MLP neurons of a small language model. Each row is named by its layer, matrix (up: input weights) and neuron, and shows model dimensions 48-175. Each number is 128 + 32 x the weight over its row's rms, rounded and kept within 0 to 255. Numbers have three digits each.
After each neuron's rows, "fires on" lists the tokens most often at its 100 highest values on Wikipedia text that the model never trained on.

L10.up541:132096126074083228128116123145117173097101042161124141180180199116084089132069133071202113127169133167154078138091110164122093150116088080142152148076112079105162046157144111163062122181122107112049114202200117116124165122152145175123158132181097159162142099175148076156186139112105072162135087114121106142140127111102128161152128111115089072108167061124157136146139116129134096142141
fires on: "t", "mit", "st", "d", "li", "it"

L8.up881:083140134135073115183121095101150114153079174152111089082169055119126165107179109138153040120058094143100096180107136099127154125082124086089086127164129154139121180147170078106123095110147173053170122122083142120180134161093111143127128120081149089108137151176113118106113101096124106172179100144157189177128117144133150117177153111138078156151170176135126112146179084087039098128094
fires on: "e", "o", " of", "s", "te"

L5.up249:130119097079106182115097111158135106108137139152134077107152170183061151201117156148160145093156188141122166126171110158119149122115175152110110098139113100124149140103194165087086172194126147148041111156134108152075099036190121120154168146137104124150058183137113125191082091098079118084149101098108141093237078113128122183133130108103097069134134132105146122142092146157151079182132
fires on: "\"", "ism"

L3.up637:134155098050126186139106155153163121185109164107154108110145109116116141194120138144140123123094156114120205117213118133116142119094138186041120151214144132089195121137104041109151139156161109090039068200079082151117070160044125149088132106121106163131078154164149085194175169086058086099127082130096116138123124128113142127110136212146167142148132104133175139156095149143060119153150
fires on: ",", " and"

L3.up247:143206108159154099146074105200103155182111147154123131108138107141078173089155131165144181102132107126105190131143115155123196101072146070102135145116143020074119141123114152073125092155114099113134114165153116128078119143074153180120084115075108131138118108190107124085113177120047090142121126093140140103185123082150178137103171155141126145178177072094146148078058138152099106164082
fires on: ",", "-", ")", " (", " /", "–"

L4.up778:123105102134086141145123124144210125153126134124112171142134096113147051065089118074182076128139186091121111134127123105115137145124120151064166110128153123162139126134105084096084074136167127164158223129117059088146122080153126153154106090131143156105178145177112172108160126151177139172128104183111162145079183110130137080146078147157148100167105127135146144127137149141119141126137
fires on: " and", " in", " that", " by", " to", " also"

L5.up327:098126129149167118108125099105099101057164104128099122068170114183119170170100188129170125132125104127089119113110125114107164110080129171129083124125112137189083116108099081110151095117088169122164126141162130146090116075097140129116145091083146142097109184151126170123176137142187093103100123138098140107130135142112068122130133153064097150142146215149144165139147086130119123138086
fires on: " ", "\\", "/", "'"

L4.up785:164125197124135138149139055146146139114111181138121143131125091127111103155108149068190110179158160105193115149122128067065105151133175074164159145164176123108185123073126151136118114144125147138146138193183083136088088139129150160140123074098100138048118142170141160132136143116153115114177114165098131104082137075105164163083134091214108119107146182117123196126114147158108074125095
fires on: " Ca", "ca", " United", " Ba", " C", " U"

L8.up517:142123114120075175142108109182125164122163130136086132105164169134064086141144162132175146130076176118126144255157140094120121095137121114108158118095087096097148075148100072074139121132074086101099123176054154184096120130133106103118084141083130145129106105099154134154167079160133037122111134109196068119164149140141179167174113124181108145157129160090188148124131107127120134120087
fires on: "re", "ne", "ri", "f", "b", "ur"

L4.up683:122163137133100140117138073202173159103184086130142076104130122150082096149131120148204085110161106125172157149088123116096106138124114025108142135159129116091138154087131101136091138143095174141053152143113094083077097128115129132142178101128116145080140196152113148122113099087131159141115133124127151055224099133094145145121181100103073106161124106187147139143129109124140073190080
fires on: ".", ":", "?"

L8.up1001:127122151152064147165165125095204116101125196153032088105155103085121136119130148155132107128080090158146094125128092127090126077135123111058086081171154142137102123092137103117170117129125126145113167103187088116188170116114125135113111177103083115111118119123123059139145166160142123119136134119132144140119031149113123134097169123091131166206165134102131078124172149145091133142158
fires on: "re", "s", " of", " mo", " di"

L3.up1131:157153124139106141097125087134173150130139129149157139172165143135065076099095117158162133119122129139146094142074120140123130124102093093109084133159113080115159117097098093118126135105145118164137142144080029092138129123167109121150144114115152125120161184140124143141116156140128148160123107069145150116183130087103146128208187120110102096155117153126201117120143067106164135217113
fires on: ".", " due", " well", " inter", " during"

L5.up520:168139113104123186127131064147084138183132135107094145126115114136094167096121107138171129060102095148122245152168122152113173125058186106090120176127129114077138157089074079095126168172124150128097139186160091122069117103123148167121115141141096097132113113182092069114111144144066107171169109153100063117155096169115165156039148087144092135132116111116138134120125127139086130218119
fires on: ")", " (", " that", " /"

L2.up581:167164078137084140116107144132139111140117125123110092090132077146109106148162105118141127192125068118124171181163108075094120121050133124092110160119126082153105044132120095106074195177145152126060133183102112129108131119146110139129116122150172115098113146181063107118148127097097078149192128141115116136165086054089152175125143133099108160145150157090124082123096119154073146163148
fires on: ")", " and", " other", "fe", ";", "'"

L8.up25:125126156111155177085080132187107162127181088161126041118165111134112139106074169115135099142118170100105108137115101112140115182113155055155122082132058114174118125121133134119127136152128108171066102109099159191148087111194144137119174093099110150099103167125148123168124186159061088096097113131088170142168093096134097136191108166140077156124181147130162162106147192131109061118090
fires on: "th", "ph", "ham", "ctor", "ur", "ver"

L4.up716:111171115102126154107158136138182114184116196149149103150117116164182190192092153173103139132114183146132169127123124090176162118119125145084139156195154133113138163067120111126150139128141034100176144160107071152062099122081120127126074191082081197105080136159158103101149158114066105120095103130142130108074116145112113122139155212172139134130132115108123140113088119135030154121115
fires on: ","

L4.up981:127153097167102097145129085150174128128140157185092172206147149086063161147131122160171115159113151102143109158139113057152108144103109126122099183105104127133162160102191109117137095123156132141156112125108166156171094086135126139156108113044174126151101099112069144070154132098175052135118116078168156189129134173179120128135126216166125171138122209111123073119168152125060119121073
fires on: " (", " in", " on", " In", " An", " Re"

L2.up272:133109153120127188117105078135102152195113119093128131071123138141096118109139169137107121141106136074132187175099095133160137133096148111164144181132142090113134051106163081139114174115168182175107138110184183131112114102098143138081114200107125119125126073153154061111073153157101122099057098167122195119130128111031145143138193152136087169141100113122132127079095068167109144146073
fires on: ".", "|", ";"

L8.up687:129108095070170157154130102166135151114150155187092087098129191073103168128083154108151128150094106077124198160094087130189152114124122094090106124153114147070135095144189087083169128108147138147115108134138111125093113114126145157192105142101159187089087160123083130092122172115127151100105180175096132127154146129159108105136167196148145126149130186089169077089080170139089138116135
fires on: "er", "or", "ur", "s", "am", "ro"

L4.up348:102188128117123221160128088176086153199167171131133108188134067188100207149116117137095138167126210148115138147158155113152182108102052168155106136161134138056123177067132171110162125121120120130150144155169107128120130117081154127160125159121138120161100114134140137138127144070076093110134125114042152158124068154129124132130137172133103150111107143144150176109098120158092112125093
fires on: ","

L2.up656:150086118155129120170119086135102116133048150125123138145130173133103161145140080153235084160118127093171151154100094170086170111123133150190139127116115097068151056126147121080162131139171144170095122156087145056119103126169138153167113156114078139119117099177138145117113172191126102138091074150113136142166144108168162174142133179180079152135170086117101129098111154196091141189073
fires on: " St", " sp", ":", " /", "-", "="

L5.up295:148154130139158147126160111117166113098131120128147131151178092180123101168151136115172102091123176070131125110119155149107120128098142147178118122138134129138167131128137110122150108118122118149172146139160113163133124126108152129123132113119116065088176159123121161067158119138061098096128119110196157090142168068157081172142121149083085116107157157174121199143157084145073084156131
fires on: "/", " ", " a", " |", "-", " new"

L4.up649:124153083091135206166106142149133207110163115138112087079166109180101179153070145134172117156094195124157132145220109129133191136101076196090191158166090090105146120148187144094126159142133158124124064170086132079094100119171137123177093123067124134145075172155149096160085142124128075091119102104159116153204128122148104108069130144095134091138128139132141105100099141102153107140141
fires on: "'", "\"", " wrote", "’"

L3.up362:137168133109134206140153119155124166108134065144149116100151097126046137149107137208250127116108148081137211137115102087087134126118109077095149131112152100080125117145120098117158152110126102104124105146169102146085122105131135127109149133129093125133142126165136132059100157089133138155097111127173179056200129136119117122121132141119109093151137096127158120129162086138102141173103
fires on: "."

L3.up460:162119155199118149152105072120168100163136142188099093093121108190131133082119133196162138175108133105146091155115038071138105124107080189088102163124180065144097102096138112087042200179201129153155125178163136096170120085076087150134181103131142109064116160162082102162101180165167077179173106145132120153157091112135163142143161098111084136159128124131190100114089150135100114165124
fires on: " sp", " comp", " po"

L5.up326:095166146123137113140117090170122091161140135084148124153172103119112102100097194100147143129101145116168121175157072093101111176111103162108148208086144122077172181092131126167130127121183163110127129137085111124118131187077138119096104123159116145133170109132138146117177144181104157137116102155151144123144157079109114139135150108180119127118154128204135214155151083162166103111113
fires on: " ", " 0", " 2", " +", "01", " 6"

L10.up33:119078136072141103086115158178124168100147119168104119122172070093114148091149142068149103054054131191115137121121166135139153137161150121147190133106099165121136148109175189140171127098125121147076117135098088160110108154159099132162124101100161135106121126092198152104117126127080115094090138154138142113139106105090100109164098172132167198132111153150145112123105066134158076169020
fires on: "th", " m", "am", "ja", "vo", "ham"

L2.up853:154095104108111148165079127117116133139083101144077133164162157144134125098113129115126136154148168095144150136141136134090119059100142151125091130094133119099121085096136112085083149145171124115071114165095150100107103185120130153111137133079185161098118107165128107092083192102143100198148108168140169149146173136106184196107120171122114179167141090094127161073145161158072138162066
fires on: ":", "-", "′", " Ho", " Ch"

L5.up225:155148145127138195116084116132095173116128111137088120116110159197139133153102093125166135106116121142128150138163101139129144143113115099130106145182112084095210160046160108127078134181160165158059096195114074039093075065096121165146135146149113085115131170178133090126084142115124095138158135080117100125221110139119174147121086108127041096165135144133163144102050137111138096173113
fires on: "\"", ")"

L4.up330:181132108120149138135079140142133133168069115133108091115109116131099169155108176141114132163112163131093196179117107060168128142087165144112187212136161132097165135121116115102084159166182156115073089204115052139102148134120189146160128153108135099082156127213132081162120155108127116151142094133079151170166142154164152104081171107114157124144112170133109098104088075139135089180139
fires on: ",", " |", ")", ";", " =", " and"

L3.up461:194115152152149137122104074126169143139069081111119105114166135141087097116119166107151136151161194115117089172113127070139042165103152132121177161163135085120111104101100108077148146100207183124101187164153138102141191155105141172142126161119095095064118091154124105101059185169131133175145086164106137132156163102097174138156172131113110077177121139113127162047131113151145130138097
fires on: "\n", "===", "---|---|---|---|", "|", "=="

L5.up957:131149099155130196131128148097140118140135105162146082102175171182172106194126148181142076171136172151156115116194112147085098096139062193078095112201120111156172112105204166142141139155140133120076122212133116154097084135174148129124064149132151120137118170172146063169143140167104102068135070103168128149141150110121116137064107115135104044076118139148098129112072150132114110147133
fires on: " and", " as", " (19", " his", " —"

L10.up639:093122184149137108166100073102219156157125154100130108121175145148120157125171106155164126159117142129114101131103159114093092068112064091140117168141098129091132109085165127144109097111094116070151141152126161116141085103121106114152136133131193158116123169110129135088133173160121117117131073109123127149166142160121118054151111055108092166159199198113119173111118097164138129138167
fires on: " for", " under", "al", "et", "ar"

L5.up27:125170112113101137124132164155166129110130122140070135183185130087098135123085110078162158061074121091155141144120123122129132123133105136110101119116113122138129109144125070168157087102134109123149179118138146187111158115095111141109098177069115130120131159082150157083158143098130177170140110146148139109158128131063106108113153145133160149152124217121135145098121141097044130144099
fires on: " of", "er", " in"

L8.up1025:201128130089164157130125126173128125075126071202094085133119097134149126078113171139146091150096093169095062111167122101111099103127118118094151112119106069134145127164194124138145128104106137112134122128040129119148122104191119144151078129202126130133118137118134136069131101144113095088187166079162103153208125113135095143154172163138112083165104135084177130118115185101135136115130
fires on: "t", "ard", "d", "ing", "od", " a"

L3.up625:115184087099110222173139124151108126127153117129154055124128061160114208138107126153098132135125189118129200166179117103115160118097131151088081138194106142085183131150121148131112101128180088129065092156119056111164116112092140123082151120061203142192098189140150101187106158094076116119142148093135123153144098106124125081142149214097154130114146062151204123149164106124084121161149
fires on: ",", ";", " and", " |", ");"

L10.up323:125101147136115123176174124108154160052177161161106075173072109106095119143143173129154126153081152099108130146159134123122160114112126102118111144140148088108151162124131148083119142136146108115114118155148096110097151091058138126158109168163140140134148172123111120102142126124141150090096106138107189153138137142127145101126202151186135152088137082145121140081103193065136105133117
fires on: "or", "ur", "ci", "row", "st", "vel"

L4.up928:095159106145153126168129143153131102158100102144075147147110085118079131135139167139120139182130152117125131146139130130130175130104192094077089151060150090096165183157164143121116122129125071068159153134111063131129142116104160189160147147095140132100131150143103094098107185090147112192121070092123191179136121176129137164089159106114172146171117151161072136065101126155110171158162
fires on: " |", ";", " 19", "39"

L10.up1147:125127127108149125149049062145106113152113138141141096162141105146076217142109118162167079164108153109099105125178040100127094107109130159150132169126169131079188093069114078143055087173197130113126149146146114151072095137134145147216137149104127123128095182178127131086142120124175129164097113143106145200127153111086176169139140119083140079086106083130146121136148121100126079143156
fires on: " ", " of", "emb", " moved", "ed"

L3.up982:117191109124129178133137085147115121119084091113110072131127053117137155137151171130131155158137088105132167157124127122142146144056125098043108125104157092096144121058102107078096134168148070130105170183148075112111133148103155157143163143151144101135142098222088093158079187145066092152153071127125148132199093139132172149122128095101115153158175088147105143109142085135104085181107
fires on: " |", ";", "-"

L5.up318:127141171127155166122113116163102159116129120170085124142104088099157122161158206104094121181071134126140149141131046142133184113086175115070086147117144082077155137091118145111124167150172134070140145193055132122131106161110126114227201095129045093148103118175128093098149165157112086133086078132103189150162051105150115159123112113211105172124134097118104136120133132161137152155149
fires on: "C", "T", "S", "E", " U"

L4.up656:135176094138142139159144086134132185153142163103099126166143162216129158145160158177112162172140159126194113128210147150109150113127131196144080127135134148071100118099154114103116147156125138097087097140166093117069118158096168161140130173147123156165125150226125040143072125108065114152169097142133182126162126113059139160094108125141129104141130093147104074143094126164140097161089
fires on: " a", " an", " his", ",", " N", " (19"

L5.up319:112150172131111156134095093123151113160128052173106123166199115131121095152133172116164049050113178069158174169106079065081118165104101124090088109180160170112191141151057068129150106104131133117112116166174151160093143141144121147121090154122118108065101124165162184210065152159134139126109056151146149134121166092117114120112131083140115123093148117178106178120116151123069137110086
fires on: " of", " and", " S", " 6", " West"

L8.up829:128127122136078139145148096108164190162100125133156149112179075113095145123146159140135131120062110077128179189155132077148120096068137119105057107195134060137116148156100112138119137151121068119116189107131100179180086109119091133132118162085153103112081163115214156073137105145138137107196160138140115154113130112118117108168100153146210128123117111080196140100149131151122136185155
fires on: "go", "er", "b", "ar", "o", "ke"

L2.up885:121136149131137119118096148160131205147100123135109128126168135159058146134146106168171132171134134087124111170086133146116134171095168121128100107100170067107165103143156125087131124179183110115053162102153152086136130132099140139148131140094123162131129109146123092135032154112101115153112129136115202138158172113135161188168170153181087158177101082127190162089128155179173160122121
fires on: "-", "|", " were", ":", "."

L5.up664:137126170158166121128081137147166136132060129156097178095116091133140144144169150156145131125137140083137122135159141071140135117108133160108115120130129062149165080084133135083049180118192142137104139124181132114138127132140064187125111072096108129085099106168136112090115159104158091164153138102146143178141089125102196185144165143071091171177138173093096127056134133125129139117148
fires on: " se", " Best", " comp", " two", " single", " Pro"

L3.up959:197155152116106158133093146136105128144103108164138070151153113120086148145109131129135092222141139103121130162109073064147124152123170129135161138115127080138133092131113131105140154206199152123007097191094127124090147162105113151099155174171114129132114094181061108130105158150108087163162104124091139127120145099119149191142131134099083102147163115143123142105134102145177126140114
fires on: ".", "it", "==", "or", "st", "id"

L3.up596:135172124125120131140088104176119147186126119146108091182143094166116102130158149160147085219159156102117118147107122122105139131122129155078157124121172100127114082100117104078126219170195102132078182130107153131096137115111150171185142155098169150111145118184119064105071114155085083128103064107128148133190107150093169148138145124139050071169158119141104137095072076147095087116095
fires on: "\n", ".", "-", ":"

L3.up839:179159144141132205120105043172156108130101103136111120143169084157071133142115133174194094151151172120159114146103106061132064150087130124154124149124120092125133121110169112118098243127181129131041139182151146134148142127149126160087102011098151125165115124111145122113110167084081149137129088153100148103144120091096155186173129177110068125166118131121129130089165096198123137184103
fires on: "|", "=", "\n"

L5.up8:122176100118107200178124153135113118093121151145133114155175097127113133140088196117184159150139150133130178119190117104102147122064166134087110171102154124090206145115165136114136127158139041088092123150115075096135132112142156156124133126139187166087095140191110130146137157110125057174158140077130170136155096120171151165117113117110122124151143138130182126105076082186032126143136
fires on: " |", ")", ";"

L5.up1036:145164123089127133116131110141167138129126204119100125101136128106124162172139150155155116132086139122074159123146081125156147144086113128123092163178128144105229138164160105148083190117184071064063116161136114118140107161108132123112145103111155123180088107140171054157085100206049053130129062113104150163147102145207095131152163166117126126122156078165164144066080158149076062132114
fires on: " –", " is", " by", ",", " (", ":"

L4.up110:138166066126145170115101081155173110149087127144108054135106031115143154132132146142141140209138166108126137173100124081137114103101091149136096121143132105137121111083124120120073184145157115131085238189104050086116142134173164165134115106086150139116145167178119184148139113089116084170187085112061117169159120153143172120152128121146123143183133160096158128084127135148085130141168
fires on: ";", " |", " and", " also", " that"

L4.up900:153150154068116188126109049150106136127110140110117109117128121141153165140150134150134140128120108121131151185136127057168163091101141083152145113157195113075141101058107083103112133147148181136182163179139127092057109175105169151152149166109123089157102179167130098090101195120046135174177084110045123166106049079072143157104173141068118163157121156111059141079144107142110128197127
fires on: "\n", " ", "==", ")"

L4.up462:123176095121154177133144096196151134160107110140116125177134073129111212172107141132115162133140168133132181121177125070139185180126104100103081140204138131160149118071141091132164127146120041079103143163152091173123109113120154168147083154116135145121061116218167118103114136140068109133158120107139168148119101114150139129129168176156172173132161089096122184097138128183021128151112
fires on: ",", "),"

L8.up505:122146115114114158190129094121093158127128109107080102204140121140125117080138111142122109134119091147106088118136093108141063088150088131113170186162163100153118161162114086136091135148084095089124137115150107078219174144143103144121093114204108142088157120128184122091119104140163077097138128087112143136092106065109122165106178090147127070161121122089126119127089117098099173107149
fires on: "ro", "t", "al", "d", "ce", "se"

L10.up625:145135151117118149145162133055150179071116111151138109159123116084089141092140088127166109113055179119137105125155139110157135076155100103064116141081155100120127110160197143127134123154126145099150162114132144079120132133063037107144102202121115174153110077094162142051141095072119172124161135165100139149112184157079164098112150171120177162126105144124084128098137101094122150178130
fires on: "on", "ver", "or", "ur", "d", "re"

L4.up815:089196155110139184137153112158158135195149114142125117075132093138054199102093094189152131110126218166118120139155123149126208096087067080092118176179124113049219139114143185098116167123133113092116112159077075109141171116150158143124064119063125158181113100147160113132156122098035121144152106137119125099145123105154125121112138148085117097106092130137169145105140095168099097126128
fires on: ",", " |", " with", ";"

L10.up268:107125169079121056149122113135202117141182127173104104147135156128128083146124136171134097137176125109091164089153112081187162060109132106147137128072141132167088121141096083123113086144209051126083148140138106124133175129080092118164089182158173119149152133071076128112171134086137110106083119128101126141128192100103084125102162114200130056075103170121133135080154177119078122097166
fires on: "ur", "in", "or", " Ro", "oc"

L3.up483:129186146099147141120100057116174169183113144125145107054130153088102154158108168151144127118123121085118136148114128179141109068105066125148109163117106122066139138104161156121135161094106101111121112099071105116126133123087174100170167091105149118170124195157106125171131118157058112126134086080096142137090134146132130114217138106187144130124140197134170123098127126144136181111170
fires on: ".", "ate", " after", " on", " under", " for"

L4.up746:154118179137150135137135152113153190153109210162160121110180115170107146154132164092146133155081060107138159113151138130144152153065133171164091153154147088122122140126140118111156141143136150119181126142119141144067108136114114116121128097113144152132058148119121159121179147154131121120109140141164129140166158072071125121119220173087087129146147183190114126097161112188125117129090
fires on: " ", "/", "-"

L8.up780:158136139108122128116158106095149111071122131144104106128166121138081142155186136112132030121122104115133126124132094089129155062155147134078145098099129144145132163132115088131144113140155074146114134206104180106125158086083102135173136166093115178164119130154097091109140073143081157066105090175151184173123090129137158109164159136071133141121199157118157068130137118146150132119059
fires on: "ed", "ing", " up", "b", "p", "ning"

L4.up863:144108069068142229129092151134148129083110089178129076150124070197120107144148148148171120199130105073123196183172136101099115099070150084095143138108203067107150088079134129109152202136148140098084132150108091133106161122107198189096140117145154151125125129185123095132133126106131058141133119120117135110152122102108124123113146099101124088205164142103103083090131134152118097133137
fires on: " |", " of", ")", ";"

L3.up496:132133143087119177123088141196109126143103095127143161086146100112126131214143172117110108114134126161102194130177102157158130103139137218117107146167120121068223096158133130151144139117168154103076101175128086172144131125047146116114130030109126121161109123100163141144161152081091055114101026078107094125073113130145141103127110180102149075125137107129119173133129104152111123131151
fires on: " as", " and", " by", ","

L3.up396:134129066137127218150079063124108098134069110145095110122151100169076079121127167111193116178166172143157104173134115084142090127094183111139122118157097079095138109090174135090092168141142136137057099199144138121153157115128199135113146099093157144154081131135167131129097152111112086144140093120096159141178136133099142160184102180071090116170149145110142119098094072156180103158068
fires on: " |", "=", "|", "---|---|---|---|"

L10.up590:152101169145119094128084062110154097152159101125128133172119155163084128126070174154097128157097164118115098089142122157160110161102109064134126158139113115136184093110143145136169095124129154109164103139109132180148136149165120100173154158127110093158114099098158141151129113166144111162163152088173166100172203088100170179148156116175091087149108099124123108094124097133116113158151
fires on: "ff", "per", "or", "ad", "en"

L10.up63:162102110074120137156119107115125126118079134172157134187124193111090192168118137143108112144117116107136188071160112099157111139140119070084141208155137125102196109107129131142051121164111110122031105169119086162132087123140150102193158153086182145093104140085194078138143150123122108167096104111134172179111137137072157195118094130085144071054081123184122112135113145131079144144153
fires on: "ab", "ed", "emb", "ent", "ib", "ad"

L2.up843:152104158126156165136123089106136175088117134153134099238174193162094094182112141101110163207146129107088075127109143106196115110125203098109143107130103135101177093159141139117159158190102173118145153141145142113178113147085100133196145126080110125125119063114116091109106120127142106108065157055144141148099158110143109105158152110143127088157122157157153099133095080086079103129133
fires on: "arch", "age", " mo", " /", "ring", "go"

L4.up877:129138142142139138166147146073165144125133194131180118157180098128157082156109153114168158133118098145152145140119116098135145154138128120110091144157201114134130143084171139171161112164150124067147113146144119091067134044090127131076162147134101139144082174081077167139116171141090120120154124118132144098161178074101104097131131119151171049086104121132116113085126079095103085138088
fires on: " ", "-", "ver", "ter", " be", "ce"

L4.up633:145127139148138121192132112149146149097144167146117087183203122160104157090073159118187184152094130117118202104119163132121158193104126087141055143107182094084117140124186108141117117141129135071164153136162114138080142105137179131129124161097180179098095066124141081091173156100130137144081091104155175128129118148100101105169120112133100119166141157117074185119059112179111110105147
fires on: " ", " |", " the", "-", "er"

L10.up409:136080165064116145131117118110183126097116103105100052097121065117107099114104116118193136143061127082054092104147154112068137107088121107104102141117199097086162149155156121111143122083128119092123132154120111096113147165051102130174093138135179122165095121130193152102157091092139116180121121120101141107089125160155100151156165196170166127158181209132142135115132173174128105174131
fires on: "ar", "in", "row", "U", "ur", "re"

L10.up522:071093147135142143194117139079110149137090155146167148160125109194149167152127144137162084139125126103181073155173113073129023146081124143143194135112161119097201095103068121133128136170170129111099191115112081104143115122120115151154148152125118142095101122127078065096104054150174076116164117101097116157104113102112179181122083024163179107130148150090100085161121153145098130093137
fires on: "al", "t", "po", "li", "l", " this"

L2.up1032:179132110119107144164055101152148099186096136152088118109139160126078135109181151168149116179147140127124169193125095077160135114061126104083132140148160036117139083077108128072089166143179125145106130151124110107132145126103111201128122137090180118118138143159109072131113148106152094188123088155140107158181154081104189138153190151061089132155183161129146128056152100172144139149098
fires on: "\n", " and", ",", "|", ";", ":"

L5.up144:180169141150151149123133073096123147124113115123100156179122098079143105144157154129106100136074110121157090135174129155049140139108174133096052071167132143098156137133083088129100173146126105127093165147123147176123130168046099133127144166110131115099142099163098091128087161193130105124132064104178175193202114176113106136114118143141096185111159103173117202137117170114089078146108
fires on: ":", "C", " U", "/", " co", " ("

L3.up1078:149109111040125128144112077122099166150123130140108114094147083184132196158148132126130141150112026165149127148137112129165148089077131113121127191121170104037135164069146128090139111135111136149147192133143125103107144147077129142149186174125132117126111116161124092097103177114113162153155144171134101119143108129136141104157120094087149152201144140090121113080201128191140141210078
fires on: " ", "°", ")", "house"

L8.up495:140139161114138155134120129124112161128149111155169154103177120133087165138100144125132120128074188124091149202166142117148107100086129108143177076172079130133196085144137121096085169096104159100114169156063139197115105155151136149106055174072121139145139152171166133120153111064053107150125120118171106161170121128179107117146147150100122075129174179117160165136147097127119077118060
fires on: "b", "c", "f", "C", "h", "V"

L3.up559:166228145119109113131136089098103148176086132123120085106121098087113103139163151132137125183118085148150129156160119129119134163075128135087113130151162084099163120122131128121100182160097101129071137168153100137077125123101148133164120152114200116117127145200094070120100127140059085157142108107126098171180121103127134162077120146143086134151158123127155128107096161172062148126074
fires on: " and", "'", "-"

L3.up519:138208149135133116115126067163114096145084170108122160174144167103201151177145117159170134076091172091123130125141101167199094135115159165103052078123158094134242155160131099128111108124131119139103159167108164153153119143098149120133153137086124152161117116117182092123102134202110154157125092163099104144158165102119142149123172166098155164108132087174147177124080115141062097155145
fires on: " of", ":", " the", " in", " ("

L4.up416:165143086122113158154115118138116136164138088129109148165123162163149171121136138147122183098117121149126142165157118101164162102022087113073073131174164059107156160078132138084142195127156120111131114159123087086177138145092157170137125119099159089156120124117117149100178171040095088167149156091129162147126110110159101119144167146104156148180148132118146102094133121158150135172115
fires on: ",", ";", " located", "N", " "

L3.up45:160174059177109162109077104137096091121122120126124108111145110118122111087155133172172133165095075135159091159160104076094130118083128156113172140120154100119184116081093118109088142106183094143131080141058146111178138178146049160120145117154204154116095141125106091167101143182160034131182168122129125193176139087097159133137159091110135139201167126100177104092103164155116126181136
fires on: " f", "d", "ting", " d", " p", " comp"

L5.up484:212145143137102133151106102046083132115145165114127110133112125103142118129108145086129152133143116108125097118125117100087151146128167119134097108150177081083125169107124113137167132115127161119119165141116147113125123138123145112193105176096101141032145077109085106115169160162112172113151122163099164146136135129117107187090148151152100174120146115097066131078025198186121151107114
fires on: " United", " U", "ver", "U", "+"